Weights of a small GPT-style language model, trained from scratch on English Wikipedia.
Architecture: RMSNorm before each block, attention and MLP in parallel.
Training: a variant of Adam for these matrices, 733M tokens, 5595 steps.
MLP neurons of a small language model. Each row is named by its layer, matrix (down: output weights) and neuron, and shows model dimensions 0-169. Each number is 500 + 40 x the weight over its row's rms, rounded and kept within 0 to 999. Numbers have three digits each.
A block is one neuron, or neurons of one layer that tend to fire together. After each block is what it responds to, as a language model described it from the Wikipedia text at the highest values.

L8.down278:455560550486515495523487490471472493500539433514487499475481536472491502533564512465495575473489527451414485553470519554492483484434486443508539468540477533486521572556473509496500440442532512507508459439586494517491499464531613453595503557561497527547520521541477536527423469595492507445488548476496481507567457519495445488521484468467480543451504506471551496475488473498518541469553508468595499482539511586443490486517587480498479476530523502513488440488513533543500461590480519478480583541497471497477545441
L8.down392:518490467533452513456546476485481535501480430520541512517449510504554476587514514555466457574498485535439472508482506589471538465551458477548505532517527498500507399487454552495476505453458502481488542505508501584557496546518484518482481516499501466487476526494545492610448470482588479557532499537558544530485464455413453523503507430492509506490499534454541528489522502488533465588498553528531431545526506451513495483474501461507428518479477441493463512461504534521584499523469429491543436483546533506518477569
L8.down452:468491561455512482519488500469524472481448394545497495503476546555555420537528446530488574466487514461446513518469469537483583513392511533496451495499563548526526527515500459578453502512522492522539533375559504558499494464505423402583500508584503461589516503458478532513491548537469492532530549508535509503449503537494444403482537508541487556519537563489450481540542429546469444516490486485454529566516492449492504513500443436520517415505511499502566519493487560423552524492503510478484511478473497519570461545
L8.down513:446457499554489462489547490516535557525513485509502502522529525511533391530544508490479517543511585487461500502499535525491476499491490474507517452488472471476502533540474502523526479502406502589488473489508476506514520470488502528528529481526526524562584399512479468522493538485451496521533467453481517531494500549471445540473537504537552541476447474496454498439537458504533638612463517416547565507521475551438436501452465494524495523446552502558427548412562578567471510483524589493492455553462509445469485476
L8.down1105:520505456475418454510527470483487473485470483557511530515547507489590452494528514470525510504446574488469457538417500501456516579563490452493509505511533548471478527472454519537458482521538501456463505521462535535507474474472517432553438538497513451573530457493487441484497487515488521536491489451531488486565460515554480489533441476499450549403478563510509442478544538543461507491553490510475521529540430536556467503505571490515423536502549503484457491513507478485426495452509548502567519493486478471446567499
L8.down1393:515524458566454480462439508488576523417437517431460540465507541449538515497510529436493481588398519467508482481507459479537509539474501591500472446493497478563457449484521485539496517539495558495524480543440462477466575504514462567488502456483555508464492488469542490513603589467611501497545528475501430415510515467454527485465502498539503502493458539517550456484486528513438453536538494488414464491513517550494468465499541521538506558430457484484551527470468531506513465442476555524497502523535495485484547517
L8.down1518:514546443512518532455413456470498487502588518457546501489555524516471523495481483491480538476498540472554391547528484526449478473435577509527555457514502517541491445548516480492523499405454583511447504466426543521539533450461489479475484516534461486401519474540515553560468460537522502552486563439437568510533540477489479516543442511491488488498558481478518464446585490464512488457552540514479495523574532465481451512469530415505588546464488479463508419468499559454539557528537466522568485497558537477497455451
L8.down1528:512548468487457440396494496525478536503505472508469532407554404455499489490573548460501541541436540480470561451497467498432586478537502539498493463534518420521482468516533547494435491448560460521545407500573504512497478513486470553464461496422516578556548425548524516496545468578482455571487532469497494508508510559474498504514419497549457580508480491591547505470562476521549556536517475465485511554450401508530422526508426476524488483492487513474429531486530483482513454503504517463525538569487471501487510474
Pieces inside or right after a person's surname, in lists, tables, scorer lines and credits, e.g. McGover-n, Ship-ley, Kar-sten, Luis García 56'.

L2.down1882:452466455527564459520479519479539546491460529432530512501493544525498548531504457531453486480522460431451488485544487475503486500463453513460490488511551479543493534498538423519521558464488575575525460568479484472472548507501500496464567505536505466514532497449517545510494527445505422510465464481527508538467475491557475491445488518538512446435567528450510485488482509536572457493476471547532461508437480505544389461446481491517529502466525444539525494501570484444494488537511499468475487500609536492477493526
Capitalized proper nouns, mostly city names and some surnames or networks, often in tables or lists, e.g. Copenhagen, Detroit, CBS.

L4.down250:462500532477552494492540554450466472438529468586478540503502537487441471564547443483516434570483468590479477525575489510473585488416486562461535573495478522497493516549553474565455542529473503539471548463538474552479534499548488503496492532546541491489482462457467411554530500482476444418514415438484545566470539533556534533446501543470547487467494510469438482456540520501562489486408501419533585516468447521501511553569495549494538482467510436531538518490533465444519467440514516506506520496457539522490513540
L4.down527:469510561479511500545484495470495535496491522454542485523507476503482489509523422477498438464533569543467491477491474515530519493475458471560427417546474466460587572531471483520500495485501499511520484541512573436427581436491549436517488510454449557477541495453449498508461581439486468482513496438516524489527545466568546459464498434555517464536515545524440513494528572506485458454476491456466492489455487521511512522468468492577432480495460512566612508506500497485499515471450438446509538547533526435544537535
L4.down810:460427443527516492542555529502527493539485429452397514553526451454514453555484432561559470532536462549480466575552478508516561498440470512480492515478501532515495468475487504459461539548541500569411533530566456493518563458554509560489484470547506447494436450476491525535506549413493495473535453519569467481488533479512532514519489590549477469526512526502452413517507477532423437454499520443493586470446541522558550497473514545481523568526525418493512517478511505462487454477461516512512491538484490486531480474
L4.down900:498486620581530493482482511513525432572491531479481535499582522475557462505537492483515445485487465503528505469442443568489516548540461499518436469510456447512510481536491390506484448459459561560505534460497487459508567506608511446524510475473537551483535497460511500512471538438524504453495552481548495533512542472498537470540476444529496454494494508491533469496544516522538440474463489494436514464551488591496536429499502540469469468505475499484490466478510486534522516478496519545503462565546477428477490518
L4.down1125:550494545457524438503492487531488516469510506556541500533520565473504516522468439498518526555525458582621486481463469541477508441444484489469487492554445474473516478520474470530421503507474548441484543528506476471501484539461412500478527494460520458477482550430455465576475559397527480446507443508511558519562507514452454486516520482559487459458492540528511482543518471473471510543490450481481431492457523561525486467533487527602482487433548462485591505542516432522439458467480501470504501481498459557494563518
L4.down1148:517554508525479457519452561535551526487504494577492501512535487530473514477504427550474536502530542510536495479494500474513553508546483458505501503496514478503481472496505543500503543483433409521561474538547475509463548477519560505595462524561421547517442498491452476448520537466476467546448473585507565509513498493502529537446384519502537495415451447476495550575426533454447474499438377518470552518461524539484543509569447515471498548499496501495574506580512467440496506522551472448460527506474483375503537464
L4.down1498:505487531450506522494494545471456503474500493474426474490508446524503580492539537490486552477571584415493530488439482430622508446515451507499392479482545491486551529460483470529530515446447539561514446440480528571477519561502458471469535504497469472537575516501517437504474481487419497552489495519561502514579489470560530458486524494541499496481451520475511528528558479530553443493475535555505503547530512559554509479539498454503396488522580491508562480484491455508479438494483472486498453455444456506504475475
L4.down1981:463497517445544467501553462555548502480538553578526507486599431415504553478472481490495552538498408503602516488555527513517471493493523493491488509480503521485516487489518510476373564517484490466442496435479532501514462497494430484481488502415513518481462533435434490502529509468491616438525503430521447502515492455467529519551516455512474519400509583495508534503553533504508486445445515535510513474567502547492504495497521470521489537535465476494452464459455480534491498544440579546499511456520508533527572456
Final word-piece closing a multi-token personal surname, often Slavic or Romanian, in tables and lists, e.g. Denis-ov, Nicul-escu, Whist-ler.

L8.down137:438526509459564485579551446504605531463530527532517436546451561525626563527479555529469519554530484509506472497580443443480560572480499492433514521491503512503478534473502462507510533477489504539518512552511537494484511530488473490516546561554522493454538439458526571455461544513503527485436471584426535494505506488479483556471455517559605471505375486511455495596539499494463496408517455533552468506399473531417496481439518528522477505536525544519509511529570583533515486535532486445485610521501497491511493479
L8.down300:453555489515546520523432472517555507503428489538541480556598580515551541549489436447509509505443479510515473578461555489484532531496502503469521486572537481483513454452536488509482537517564448509478519465528528497489533500482544533425494454523519525446515481473488495538513440514490464457443503421471452566504576501534450473406503485467551511519483544461512509499443481467442440416451555473421484478547551433520546587512521477510493460556517523497472490507483494420544517452590527518519523511505471497553492442
L8.down666:448530515557446555505387590521465520503451532506550566446550519527459507527486445505459458486438438484370489582575542525533583621511505514483483470460474507504566479567538469504455572476476553495459530576495478551572487461541500517453516493510450541501548457491502505540457603488516506438513517404491592524541524565494489515524506486509538508476489520523532407421480541480550478458421573523509465543529508502562566494480543521545483428464508447471529414510455504432513478560463520518474479477599576401507479446
L8.down1013:529492534504461535485469433543419486494508522496518479523450490512527455475436497505527524494492559555545563475526557433481497516414516520515496513421479480438510483478541519438470549548574501514508532404584548486501519557436442524490485412494471520469543467475483506557476470548469509532554531545457541509466551521473528494426453531491527534479458444497500453445509491554555510559506516494528496534478486494545541501545487514490504503466469456501481531418536504509465546528443514491534450438493552472493548472
L8.down1024:429531428523498529489478421559562473519524640468523488494475525452559542561507477495527511447481453534540499501528501497532562513450506510499487580490501493465443546494459518497471517534468526547479542548467489460491426483539452523472529525508508529486456515517485570393513577554532458502465521507535583604564490500523540505456551483446519463470489490509466467506518517502522454457551494538562432526453524559527526475475530495537502499594511444538488552557523469529569582485516512533428466494516562507525492460
L8.down1051:452463551490455504487564517504523541513588501526437519522533476499451450543480481442505541551478471483474500524486450499530405496558512527534505528486546459506480422510488471455584536521538516447453490429509535514525476456459493540489505565508495416510478504520540483527469480473474500491475472433454541493450491466447540547494468403532464503470506529475506507446447530511530466540482477448488446461505601505491472484575541442464446533519519520498553474510535448487518574488568629513486491460503453486477475491
L8.down1054:440503520553514573498526544497450522452450421460462506477508515483520479531517496546519495477485480463478501583484531510496506506531481505503525507543477484488512447592468521513462523499511537468456516513515442478515423484421502518533526495576484506541411559556455502495546518488454483471541527534494543523490522537472443473483469435500545508501447520516558565464595462437524549459517497450499449528512535485537563514527487471490496555556499519514578469439461530463539512546627494487558469570417486431446415504
L8.down1506:501467600464497540468473564489575507533468466483490476575545543526538507481518499468537520546483548563426442485487469480518459514461515522447576521525533537468537478498525483460470481503458415567539546430499492569425489573487488513538540471491422466482555519450480488538581570503531476488457588470516462454512521547510485459502499494465482458487541461508442513542491500592506470506536504526396451494471518507510459512578522529559496457608477491523545512537486562499520542454538494506538504532448461420532505473
Mainly the closing === of level-3 Wikipedia subsection headings (=== Muntenia ===, ===Paris===); more weakly, closing parentheses after abbreviations or dates, as in (AITC), and qualifiers such as not or only.

L2.down771:530497534482524489457482502521480528489501456468525505456510496533441509537516472519479461481467502527503457471533512551513516496480514493507477537530449526501534479528464474539432478530567515500480461521455539470485426361519503439480479480487499477535595479462479516560532459459442479547484456524501510508443551500489449506572499442560510484485474530489489465492568533548516541471519457459437504481566480448471513489557544524493459493468516512546468471575405433545478549592395492488491539432453506511548499501
Mostly the ==, ===, or ==== signs that open or close Wikipedia section headings, such as ===Early career===; more weakly, activity verbs and nouns after "to" or "took" (take part, go, skiing).